MLP neurons of a small language model. Each row is named by its layer, matrix (up: input weights) and neuron, and shows model dimensions 384-479. Each number is 128 + 32 x the weight over its row's rms, rounded and kept within 0 to 255. Numbers have three digits each.
After each neuron's rows, "fires on" lists the tokens most often at its 100 highest values on Wikipedia text that the model never trained on.

L2.up2360:079123100112151122076118090178099107059170124173141141128125150185094145130112177123125129169172136070158100106167080100114164160134070064109066014167125095148141084094068089102156122127144131138128153125081091136139069116155119136161097167125133113128068136156145112116173102079108090097
fires on: ")", ":", " by", " to", " of"

L2.up2307:107063137115100093087083057141128121147092177136153105161163120068174122133162088151114095195129138145129071116091121108136160121160149083191091067137107123100107110133089083165120088092160190088095128092088187149144108139115160120123112178079151107173140092155115173155161145160120133140
fires on: "H", " an", "M", " Ald", "R"

L2.up1068:101137146098136144087117082148065116115112099118167103148117160153091163065093096139119131116137060152135106133108067148114108118124153194142092128110116141119238122132127106149138173112109128155099090073119150109111123145150132071133103162054112170166061066111125128079064104151088087096
fires on: "-", "1"

L2.up862:111119129097137142061094174129140108141112132127079152132103154129099110158119139096161117158138144166084094109114120147128140091079138125158139139191092131093159158161151105165203107149164078142162138136106074100144139142135113150082092137086182129163135089143133129152152125154120095108
fires on: ".", "|", "5", "4", "3"

L2.up2355:107069124140158088112126123071129127191086117123080112129150150153120080101101140085138119085169068127137147148085141065080115155135135186140102088178064170091182086113126119062163105124143128137132108136156155152144155084093156140142092104115132122164162176092184098127152160145138162143
fires on: "4", " leaf", "ij", ".J", " |\n"

L2.up2869:160157090162175119127125139154133170150090061143112136110103150121086074133088060122165124191144163092145095090082090152119098130142125108111143111203144168189118147148145142144126101122150137095085108135075182154110142101124121126171160131097100121152123111128116140105128151088133180083
fires on: "==", "==\n", " ==\n", "===\n"

L2.up925:114162161100075097137122157144111103145148154109193108114121120107109095144072065091133139138097074173083171129133079162129132142165156119117102145101103122137125125144087157188130101194132123135054152120135158104156164161077129022164048128146053146071173116092176126109171146120120111109
fires on: " |\n", ";", ".", "?", " '"

L2.up192:088144113076124135125135155158139181128111096113122158061093103093166111146145096117099103181175147179166135148103155110127080106136186131079120112158129179090158130099126140137149069153123149110159143150130154179164105142125167121118071130140104069160099102139145133157215126141116143172
fires on: "\n", " Liga", ".\n", " https", " :"

L2.up4:117127131111092130151104134150136112155109145078180125092121122177139106093174049085115097131157123179088159130171061119152096128125097153156128094125147137153118121139160058143054119070161134126084085061156070148120166120139096119124122188151079176163145090133115107098111147098163146182
fires on: " I", "I", " —", " My", " You", " people"

L2.up2987:134092162066064091131067129104140130120140098110128107158180038149111104181164140103143094183113129079103137176185102164144118084145119112119125156151094135057064162099108104143132189109159138154093120141116133079138124128044155098073120145130100077167136092153140099140154163157174105128
fires on: ",", " ", "2"

L2.up1231:180115130117161098080196171160128134114113145125104119113142139133108125108140122149099185127129090146131057129084083034106108116139098147192126101131098171068151166146041137099127146078138060156105127095134097163138086171116131157168134112192093126151161191096149101188128136161134135129
fires on: "4"

L2.up497:110111157058103032124103097141087086102105100147138119097113096089167120118172121125049118076143140082135166128107105132134143200130059122115087120146136161088161244082061088065118133113118129120147175112100122137087128150121169125199137150221117193133161093157133161141133121133127113175
fires on: "\n\n", ")\n\n", " by", ".\n\n", "===", " |\n\n"

L2.up2089:155100156127154117144160171106152071084098102080146074163102090145092117099067059138090080143120095176062141171159076098122115136112099126072096095125134124168177115064140070181117184130150110148099064109085173127181141205157173174123116121138142114144114133119076159103139078165119106138
fires on: " not", "'t", " had", " have"

L2.up1170:119077177131107166127167100136113124179145116149125105135166169160110142101100085113121112137131102182129106114143119110180113162136149135145183128113126111149146166123133070101159072201140145149107083102135109094169113145143112110132103104106137117175111135146157107149123157084079097120
fires on: " end", " out", " back", " m", " per"

L2.up674:150173108094108169142097196144136076094074137137108178149120110161149099168187134096159118159160104035126126171073050126120092105156144181148153122121100132103068111117153138082121124183141158141140070104083132060107095170112123152106098132115128159122101092142114110171112153149174153129
fires on: ",", " with", " for", " against", " |"

L2.up287:169161164153153117150080141122101102136166073105127142137125162084126159103119161077144097132124036125093093133154092137070130124138160150137064128110157124153143151125174075142164157102138132149168182157160145177117089133089121144104132212126148101156123134120144105147117190123106107134
fires on: "1", "9", "4", ")", "8", "7"

L2.up1484:107070141104129138125167112138076176197119172171114120139056137113173177109185144148094078147113149126107132099169138156217099109149185138176083184100178095145134135116089208109114126069172132112131145160067155116121126138128187121125118115116128144156124106175093116154125096168070099125
fires on: "\n\n", "\"", ")\n\n", " =\n\n", "A"

L2.up14:117059153149073113151131070133150141126066096165142073143156182119137093096092137100182165182101105151131117177130161102093074149109139166131145128221130126146120171187179103133169145153053064085114105177131148175123115101125185097108081194087079147173110149106131103163108082129085102139
fires on: "2", " Ol", "3", " o"

L2.up349:069184124142120137128159151082133166143085099136161115169148140122113090128142115116137139146163122115153136166133122101148111130136201063145208120104093137128140149084135178097097148156103174107122158163100105148116072139120167116166145112097134069126099160132129099107097138176099134111
fires on: ",", "'s"

L2.up35:141150134115081172140108159116167133108103111141168181173115093143166146151125120184127107123145093107054044147092073169111139152072121109112136141143155127148081095219145075113119140107134145147171101114076103088031127091177122102114127148166124083087116116111170081107160103158178131148
fires on: ",", " it"

L2.up2956:177111114169130125097090161183131131165216160141085129125120186119134150146152113141095142123155131136127118136078122068128044108123135147105133109128174127138144140126179116133135112170156150123137075104166159126127085185099084157179148156149120142138134184101147127124190102101128087131
fires on: ":", "=", "6", "1"

L2.up97:123148087167089140082124136097036107159162131127131083078123149075164126173162160096143128135173112129158121138113135121094132103157094141156128195114111177098160112122191153076120159148160112073128105176202138152085123099081112122216145144095132135148149118207128184058086166117137162075
fires on: " which", ",", " back", "born"

L2.up314:137063092113074166146143080138116095136116130167157084118187145069092122076154206127110121123117121128128123128149180187082093070050165165115090156173138147152116139100112098162172137130122123132160092116124184135110168174034167112077095182120162107104173102076109096189153113122174150135
fires on: " and", "0"

L2.up2458:102101133119093140111124122126104160091124124158136105127100141176102107120107182159123094178088184169193143102114155064108146195119171112080134139182182099084145158129135160121145162156101151163116144094077093168128119150104111095084131130118102128134123102123126099151125142126131091064
fires on: ",", " many", "),", ")"

L2.up2266:130136111156123170131067099107163128124131168067162083105136111094073168140106108049070137166114171087160099174102138096105105040126147110173099137082065169166145182143134130197146138103179144102122147109159173074182135204169132100147136115152133127146147151119171171138150154131112160100
fires on: ",", " of"

L2.up2850:122116132149161119088154134206087181177144159139120084167154114162113133144121116161132095151132131090122119182102141178090072115130151137101142164050127143154060092138073065126131150143114147142179131101097066127130111122084072088181129099121102121092114094170145130184151098110120147143
fires on: ","

L2.up1909:087130085162110137151097111115144110153056104122172187090104152140119137064114104120153108141094131089144095149146141174172126109109132146099192120083175158136101125164075176135135129099097163193074128103181174185143125134122138124132165088109104097199140161096166145119129119127145110141
fires on: " ", "0", " or", ")"

L2.up2999:124093179124183182148146144146114108159176134143159163168206143145126083092098135116100108109170127181182114111136100098099216116094152118111082156073171129166139204132126144196159074121140111150100074062194112126182159119155144108141126181129093126154098132051141114125162164053099087140
fires on: " War", "s", " Service", "S", " II", " Force"

L2.up2940:091092100116078139124118107157175208090117127136164074090145120124144128093129128119096093126068119098104126132147099206194170172151144138164119121146136088119095142105111098124142122142079097099138141135036087166114121143127083094119149131210070101113105110082111119147155166133118133172
fires on: ",", " featured"

L2.up2923:086137192083144195120116135139073142108134150115097130145215098092098102140154160090101127132109144137150158128116084102140075137128166163137043092115185099137116157140124170134106123062153093148103158129127106122140113124122146129076128110205096127170059137124127120120124077131138103049
fires on: "5", " military"

L2.up2409:100129120152089120155180060116120165152184151130145163136140133149131136142177182108094170106164161194118106114128133130134129073077111160105132140118168093125185058134192079157159134121117121119172177134156158164064078137155129087114136114119125193129105130147132080115128131110134127073
fires on: "\"", "\n", " and", " War"

L2.up2070:138120068111135141177133160160136110111053110130182145144138187103153152144148128134125135135166129179173092110139155118162138073090175179081137128136145078065175113158144113109109141156156105152139171160183150137105128158123095160145177156087137115145196157199096162101133138119120101149
fires on: "-"

L2.up1270:156140083130136145092137123122143125080157135129108167128078134142133111054128133112171156138079126127115080150114135122107124136120161113134120093188075190143121191112104074132175151171121106116147102131137176161168101161120110086102135092153127136188111048147143150114109150157126060179
fires on: "-", " own", " pal"

L2.up1411:150144158089133121118121165141157082173145140180114171128169126116149093122165104092127099157104157097132134192153106182061097155208205136114184170156101123182148153139139110128148119139071111100098135140127153139132136100144123124112172162152101168137102097147112120193146109130148145099
fires on: " -", "-", "\"", " for", " as"

L2.up215:136078072168086149161147116107031065095109163129103169125187150183146097137144086112175131173109108081127163136145143133120143198175173146131123124156180106145133134132106139131064149132124105063110143139132136149170143116156106127126145144129126135168125127134117108061093206106136158090
fires on: "6", "/s", "9", "2", " (", "4"

L2.up2313:096146143180130124092187144134128108107162129152096141147183153104117131087109122125222112113171101166101123121130177175094126114146109112170193105102160145150147113123097084087152101101128122129109058174116089131144174076108115136118118119064127157123072172197161186129163176089126101089
fires on: " and", " Medal"

L2.up942:122209132085091137132033208145132149079051119124187112122065103126169131071101193047172103088159107037113083131106115093155124119094100136158208142185130186157113170148236121114082132182121148170170130145091175175189124127141130073141153125133134092143075156145083118109109118151138148161
fires on: "-", " to", ".", " he", " and", " over"

L2.up2720:056136082065136124076096159122113102147117100160087073110166098183129114146116124165107114088118125108111102152147173160084125109118167139128151119175132129115175119151178132144146111151155123137078147117141149115099170096103075118110103098150185119062111149050123168157132107097115178147
fires on: ":", ".", "6", "0", "3", "8"

L2.up2906:075061101104150111175127152147118157103125121179114181149143086096121051181110134136136147115100123131109180129139080148104127076139124168118104101128093126132119118127151091105130129131154119151118094127122111147111100151111136112180123133102113135156145146130157124186110103175168170118
fires on: " on", " a", " with", ".\n", ")\n", " into"

L2.up943:125135105033137102053178172172140106116127133146059094194093132148094122181130113127163152107062142148095169117143165147118182152168158149129097128051136132076079141124128110094140138129125096122140128112152077118155151146134119101147149178136185158130136108118117102158156102108118185132
fires on: " World", " Al", " American", " al", " Australian", " Canadian"

L2.up1445:076122061119137119127159122132142150149072155106136123086143137086136124147143152111098153140169117123076124147128174124103137082096159120103110128175134148094177122093209143131158095120130104151182107117105112060055074113153110160136125106165161177179141152132125140120195091148109193124
fires on: ":", " ", "4"

L2.up66:116136122145140090133127110129117152111142112127131107153128093113172102156069124150109139149104143151128127120204148129110108150123195129164127182115091136133101137117169170171151066131053123111125083123138094127108183138164164136167112131135094096111132149126147155133149069178129163119
fires on: " a", " Q", " an"

L2.up183:139181077091137109143171126084092138121126118110132117085197090134133112118121042160148124086102165096122091154183085189088143140139133093129126163110128088095210096154133102132162144159147097118128152074116131094143109103087119095130125147218132116167121171104105170131114083163060088115
fires on: "-", ":"

L2.up2159:133093113104077136130098119159111108126154112186139119147093121169111111127071090134144171097104136083144145088160141082170107106148148154156160109120164136166098136106089089080165099103211150159115144156127058075153118091127153196123089129164116140155124149155173153104155136110093117102
fires on: " is", ")", ":", " also", " was", "\""

L2.up1918:085170150103126114161149208139133128117100136149139133153172141107190123126126132088125108141143132145123139086135071126112153132127138153052113167127094150170089081160151151110156141151110114121140085153140130084102132092108091139099066122043141087128089138142138065138146119108165098164
fires on: "2", "8", "9", " \"", "3", "7"

L2.up416:112157129073146150087057154127138118082129119193110095159083149107093168185163078048205144102139216108139106136148163077106091107132058127182127138154095124105144201110100128130142075091136122163109158164063193124146114114129080111076150140124188107124095123222078146140204101153115129186
fires on: "\n\n", " |\n\n", ")\n\n", "-"

L2.up2717:136187128069147122135132157142117124137139097083156098139126104096145120178052088134122145124140160115137125142185155114131085119091130143094113128120125131094125178090087067120102163138104101147111150103059120157173094124166130121180155174142112146135126072095116090088096147196108180126
fires on: ".", " (", " Votes"

L2.up36:129088119116111167136165101093150109098124184085148139058080105129073122092147117141063126137120093099123090125170128119139127140126137133174207119130138180139132099147155155185125165152115204057140179123090128103070111130196144136086178108117115104180093124169153111082156143181160185062
fires on: "\"", ")", "]"

L2.up2372:131151154132116117181089165113166136124143140077184162154131147121083119111212125155125135122123172172168148157133126137086114140125120119084130135192138169119160093121135172145132108097157139130142146180146144136104151145109102108156093214190115171182153168121150109109138085181175122132
fires on: " |", "1", " an", " a"

L2.up2125:157142100128088148146115194117122173188183108155170167147103095169118150149125140172155123142195129179094127119110140132085111148080176121166148078068128142185124168116131083154142107158142136153131100159125118084143142156120101130119064159080082130131080149073134141151159122159143100150
fires on: ",", " in", "2", "3"

L2.up1146:166131058142122091135073095113157169110157118071110172106145085132143128152114135148133156100147160126152114157025136132145137106135094055079095128136156116148139167096139161159121096151162152038130136106098137092145163117200120138106151077131102146116169117148112088107100093130113203135
fires on: ","

L2.up2575:144109113173132114133137106158135182110132166123120124114154130143110096086163126154075122193149103108163076205150126147212075158163136099106110166176106156120120154123127097097104134148107123098174118106090060129180147137104145108040062120162110178116096077145124137154128143119086131158
fires on: "|", " |", " "

L2.up518:127136132094159088173130105080134205154199120125138101131193095134133164122112103141121101114134098190096155145166109134115135124131137152168159130093092099119110106186129100163158098155093106120103156108166138135159145141093107186165134135177127113134151155086149150173152155122055102164
fires on: " |", "\"", "\n\n", "In", " station", ")\n\n"

L2.up1346:089163168172069098131101063098067180177103131132124116124184173104136098161162078165149070127105110139146160179121147161108142103119106146075155145155122157137120153130145156149180098144118118149079123153114066130130155099102120063080175093127068134165102131139118204164132122171118143119
fires on: "1", "2", " including", " subject", ":"

L2.up3034:172166156192091105149117143158130123097135055101100119135096139135167097118106177083107130128113181116109100160161143134139134149158075139140096129089136159123166147152068152070156157151105127073163128147117138134089071108116178118112100126133118101143181110126087143140114094142149115093
fires on: ",", " (", ":\n", ":", " •", ":\n\n"

L2.up1800:125112083087112144148092097084186144157114068138075097130110127169129137168148101159142130069119109146169059048179161107113152123178050189102130120136099156149165151106116139143140090146207126136161143074125091095129157158183131119137140139100149149147095143168107117128135166155131152165
fires on: " |\n\n", ".\n\n"

L2.up300:081154172073135111092141165157130133103109053195161125130121126147095104155126127117081113176101153159138121084083098066115151148122117137105165134144109109156144148116081134072131090195104087112188086131103113171174087140171103155167097129102087158089150057103165134085141128122103153195
fires on: ",", " May", " March"

L2.up921:075128118105130181178123089109149103130154137119084142168102170069133103147125106083152143159113111111170091071111131153119064157121196130079144103146139147134106070179178086158151131137146112142078077117127100116189122096112124113130129160126096149121160096138140191046151110131125167121
fires on: ".", " comp", "-p", " "

L2.up1917:109130097138094137121101130099052197129094167120072111171162132160187126122147105168159166091146115095155150092102120073073111123170183168171152141127114154150154099168066096154128179101164173129103121106078174180108211121115102118098120129182095131039114180138173112069151172074090149085
fires on: " and", " was", " is", " made", " were"

L2.up244:181122136060164155132111193107148076143128113085098058127129101134044131115130106153169084109147090183110094113163087107143190157124096115139114156142148142172135145164055071092151107104119110161140122129170102177104103143163174169091111165104130099154184152132113141127154092114138067147
fires on: " that", " hearing", " place", " cast"

L2.up75:124134076055082139173179125144156146118200124116147187105169183238090126107146132115109144109164074096118194145120083067163106120171204174092104111100089146082133103158110150181094130166123173157098110136145142086132150176135089124086175146124096144096123116130169122129129124093115060143
fires on: "1", "9", "8", " m", " ("

L2.up875:089119106119138092099179161128123119133072108143131095162148122149083059085169106090170106155167169146169103111063113139092175166100082124107119193125109201206168181129168168131128117122195150026106165135138098159104103192177182132115135166158038197096221139129135127090093148118118072142
fires on: " ", "known", "8", ",", " |\n\n"

L2.up2496:192124158104174159139015097165136083113089081117172138144129044118136091111161118104133108148147107101174080087167132136161130102115169161147120074153104165113137108117091200169129081156136118133120168121072120164078107137114111112138140112157096099122157193161076166110120125108146166085
fires on: "-", " father", " son", " a", "\n"

L2.up2835:142071128077176165127205154159202103126178137138112202120101108133081138094138146124138144144202108103083113171176140139147140118103135104131171106131117167145137133189132152103096120177160176056169119088109143152168143097100102104140050161138130154160124100071109120117124132056178141126
fires on: " |", " —", ";"

L2.up923:145162114127112102088098108111129146132144198120064146138093154102199123135157099150098120099119120093156172188113162101152155111124103127089097142066129090068119161127087109121150141130127144116132129164116133077162146205084182141084131131163180195162105092144191098119158104150163087135
fires on: "\n\n", ")\n\n", " /"

L2.up3048:114126092129113132091147124118039129130163116165119137108117109155118126156158168099155111163123133115150142124131073131092104167108133110137103175095144098057096142178136068144110135113194128121102164095108140124148169117106132146080136166133158123092147139171133167190102162129136161137
fires on: ")", " |", ")}"

L2.up1254:094084163059107125122084094157095134130079151093153173148143105147153135143167064138155160205097158088129136089148157105108110165146128178099028119095136129189147087106164102115113069120117143130101099128156136030178100168115124129099157121125164140100151088099202148102211180164121110148
fires on: " ", ".", "'", ":", ";", "?"

L2.up940:120134135094095092158150099129137152111159135142157136120060190072101125146098117083157167114202160112128107128137111135132133086153114114128110115124074115104153140119114116119109165158133078140027140157099125130132142115220109127110131119103136198181111149139087130071155147105070107127
fires on: "1", "9", " and", "–", " –", " "

L2.up1085:128075112189097102159168068147157127103228149116153174088080149152117131086105134136166117156104150147154142146144126099131101146110168171105121114145151105137087075148154166120088164156143179090131156101115147145141094107147148093098144093126184084134124134138128126129137130070124136097
fires on: ",", " (", "of", ")", "\""

L2.up340:172125086076115112112122099127123146096158120119147084132123116128172113153150130092192149131058117094139115111162142098123145121100151057125115131122085136126126141108131120110078051107210115155139135070143124111174102104113110160144090177124140131167121162159088092091196129199143143123
fires on: ".", " As", " a", " A", " At", " This"

L2.up1971:115112077167111097093098107121145141123164131134144132139168106126121159209103125146166157115126113149115100129091167181180100148101146105186128158149140179111180097177126110141161121165168107128148099122157095117161139125154114142125135102173145138140125087102143152143143204083126051146
fires on: "-", "\n\n", ":", ")\n\n"

L2.up1900:145082088137115162096089089146129130141131138141123070128139094149088124118134087127130169134111145152101103100135151116105174082149137158031161139142072113104111104126143138173114076151182104086128140085129128077160090125128112166149062120125124159172132137173110189059183158040181127162
fires on: "-", " to", ";", ".\n", "-S", "-F"

L2.up2696:117122153103060129178135122162164171098103151131143123113141111110104095130152125124129144077180135199105132091155132151110161135091122112106143060166174100156138162163111109116053095115120131108174114128088130161113101106151157115141154123157170175108119121135085130078163186127116141153
fires on: " ", " First", ";", ":", " Kw", " |"

L2.up1923:133126123160113066175128132121108127139158142120147202148093104088103137170104098134133070115144160170117151117101118156074085166126125157171126127131128135186147161204126125110121133175144111178169193143161182197139196110139081144075087120172082140146134155167090066198095117069120088081
fires on: " as", " As", ";", " for", "as"

L2.up718:035112072112134102169119150139126122114160161170136150118181044130145122121127102103088158152113141146120099112126110128095088156101101136093106146129151136156159151168152111103106124129157127128159187113102161140089134134199118147118149021172168193148116127176158060112172095109140079111
fires on: ",", ";", " and", " by", " to", ":"

L2.up325:162123155185097087101064113110135124093130153116101092120098112146128174127115152128188109129092119121167151098178143160123114121094138174154186129053179125095126097116115100164210127112182100145126157172184159164098108113138130088090071147128106101087161197172131148114141072173085120118
fires on: " of", "-", " which", " "

L2.up2781:106143106106115087184141150094101133089141131150119120090137190210150158157143079175167114126116175188067142123111144106132135057046062151119094193137143129168163169075099138133083155101163127128124103079119127134155131058110143105171113137126199147143097154037142176158116105162104067115
fires on: " ", "0", "9"

L2.up1714:066168116104205192092148154108107175166236145120075082184117107140164097121218131143104127098121157115135078100181110091120130129106108168131094111151123127192118104101135132228183104135077136122097102166163146130134126154178113092118134095192173155051129135105137138143146140148173061125
fires on: "\n\n", "\"", " You", " |\n", "'s", " –"

L2.up811:121155098200122113108107111074085120123107170082123093086144141149104119093123135041143153123118171172191063176175065135115157120104138153125131071133135102104125117117070107138178121158069101123052108091109078117083129089123134129098073109186104136097074191121061141097164184104161150107
fires on: " of", " to", " ", "–", " the"

L2.up507:108184160173117104137123130078120120165109116184127127195098160034186113144065162135144104153146085141103122145158130095101169157120101137136136139081103104129117169133128147069146096194095108135122152146021154121099122036123108147129103110092199111155082104121098086204129146165141104123
fires on: ",", " until", " in"

L2.up357:107080165040120107133192093156121074143156128090120081162117207154153114103088127101109148102154077111156125157122168115095185162122109098071139122157125148132071143121132153114118125095153117103117136108115139136094103068088130165167120146157166189103111137118102179072080126105161169090
fires on: "2", "0", "9", "1", " in", "|"

L2.up2598:138130135128145106126154132152114113122121104089099180137210122139103085058155110149112084139159125141091092121117105128111111125102127181080072104148143132124111071126150125143158185144135147158152129108122020101142111173064121107145177124095184144070131124150128135145147151117130130142
fires on: " ", " |", " September"

L2.up770:130163047130113152088188146159116095073142129190188140108125171135135135181183068139144176076156174073153065131144085109105134133150119177080122100155166125132123103129136159117119191177085082079117150085135114115135165074126123158178168175126097133164081121110162153086152150098156148152
fires on: "\"", " such", " |\n", ")", "”"

L2.up1109:149182122114111165075153147107086136124108128167145134187173088130134140156102140121155109103190137095142157193091125098176157066111114117162081163082088124094089082152108166103122170103109099120158088173057104163112107114146138097108168138088121112130146125078097120133110171129170176088
fires on: ",", " he", " later", " his", " in"

L2.up2506:143137072099139074110082099118127100071074136113110061115084115072138163210081107115145130127169139150164128139185099109112102075155080149196167085131182141070160133158107134144103125127180096149113141117123180166157095110160121044144133127178140170123138153160080087147101134138123105089
fires on: ",", " than", " either"

L2.up2113:164162114143064147181130104076152042150147124182147140175129117117095158147031172083109145094144112135101101124161146139143166176072120142123092064127138125154159132101105115180155100144154136132205178065077114111145118119181143128163125120083155154178148146149114185183122073110102076044
fires on: "\"", "$"

L2.up1556:068165091116109138127208100188100126129104172066129166120119165180108069127115114110140159071125133146150148136117132122152075092088151147135156141125126196086128208135111098121122161095101113101117124102051152141121137136123152124181130086100144146184137127154106126201121125087149093127
fires on: "4", " for", "6", " to", " on"

L2.up2754:083182132145128155167058129087095120144152118163161087166091152120134127153106137091103140158133123145103176073111136106174172123115083141144130099163092101149166136157098157119129152147064156183101109144161092164123144152119195086055168197135128116083115137120116136157046056155135125141
fires on: " ", " that", " place", "1", " up"

L2.up2970:127132074078134121141089111134171102127108101155179082169126159091197113206153110135125106080095146107142082117099143120145119141102172172133153115111190175148129134093139111096161106179170141142077104128088110071135093089112108145135168128172093166139116114109122096184138157082098167125
fires on: " by", " from", ":", "amp", " Title", "6"

L2.up2782:098112131045165110096095096168085082133057088171121107134102157152106168098143127124166126105100094178121113165160112100105098091147175105140135163132163108113097107176108148160103200092114129121130156103070158124102140113101172132128073073101139056107075106076179126116134138151134152187
fires on: "\n", "-", " (", " time"

L2.up1392:089079100144161129145080144081155139163060171160106125135054099098205141134140117117119083175159105088156131145158101115115095091134122146174106165077091144133190124148139205105112140134095064093129172097052128116115157123159097127161112108204166153144141171084098135117155160115131112112
fires on: ":", " he", " was", " not", " had"

L2.up381:105105124128139114147117084076120126115124140119138040150141092108114098127120166124158162185107176110132152121072065114113141106120114097079124147130103103137145107068130165149142113109144113116162164108110165128112120082102137098125147177137067085088071172111136146089162091115108110067
fires on: " \"", "\"", " '", " Title"

L2.up1974:123134119108133103101124204195109108106147148094129144135123120136160155139119155120107125117184129093099186124075144168119122081120110119191124171081134159139071208107142172102132113156114124102118092145159135132120099137120071194116136135088152033107208099101139115156133078139151185154
fires on: " University", " S", " W", " Court"

L2.up2817:173111170132104182123096178090105166164100109132090096140127123086101174154166103168135177189137138156152140108073166078177099077112063148118132093082151167193124158134120139119146121074128105122052137116137120096137119191154097140084143091109159147117162134114151068134138134151091097165
fires on: " |", " %", "|", "\n"

L2.up531:126116157175170154112070157181168125111227119114164126136193128163156121182201144191148132115084064097093070060158106144140121090119146119114095122127153167148140173164134147153189119129121121077192124116143090114188129093118157116115170137101134101094117133124083158145140120136193101128
fires on: ".\n\n", "\n\n", ")\n\n", "0", " These"

L2.up2502:148070161144071139158142097156172129065136119151130137098119183158099133169175104116157191136080168122132119123092096136169139096098172066123106084176218106085107177121146076176173133164137084044123136123172122094186064147101213109103115159087111098166129066136146170087153138141160094141
fires on: ")", "\"", " end", " †"

L2.up327:116147078096086138172141122137067113186147156115124131120150140103135145115126157084131131098107113140104116108168122199129110130089163156163042168190183127183080153123135168120108162137112090162084089143120141091099144166144075122073137093177153121145143138131107133120126149093146158107
fires on: " they", " he", " it", " and", " she"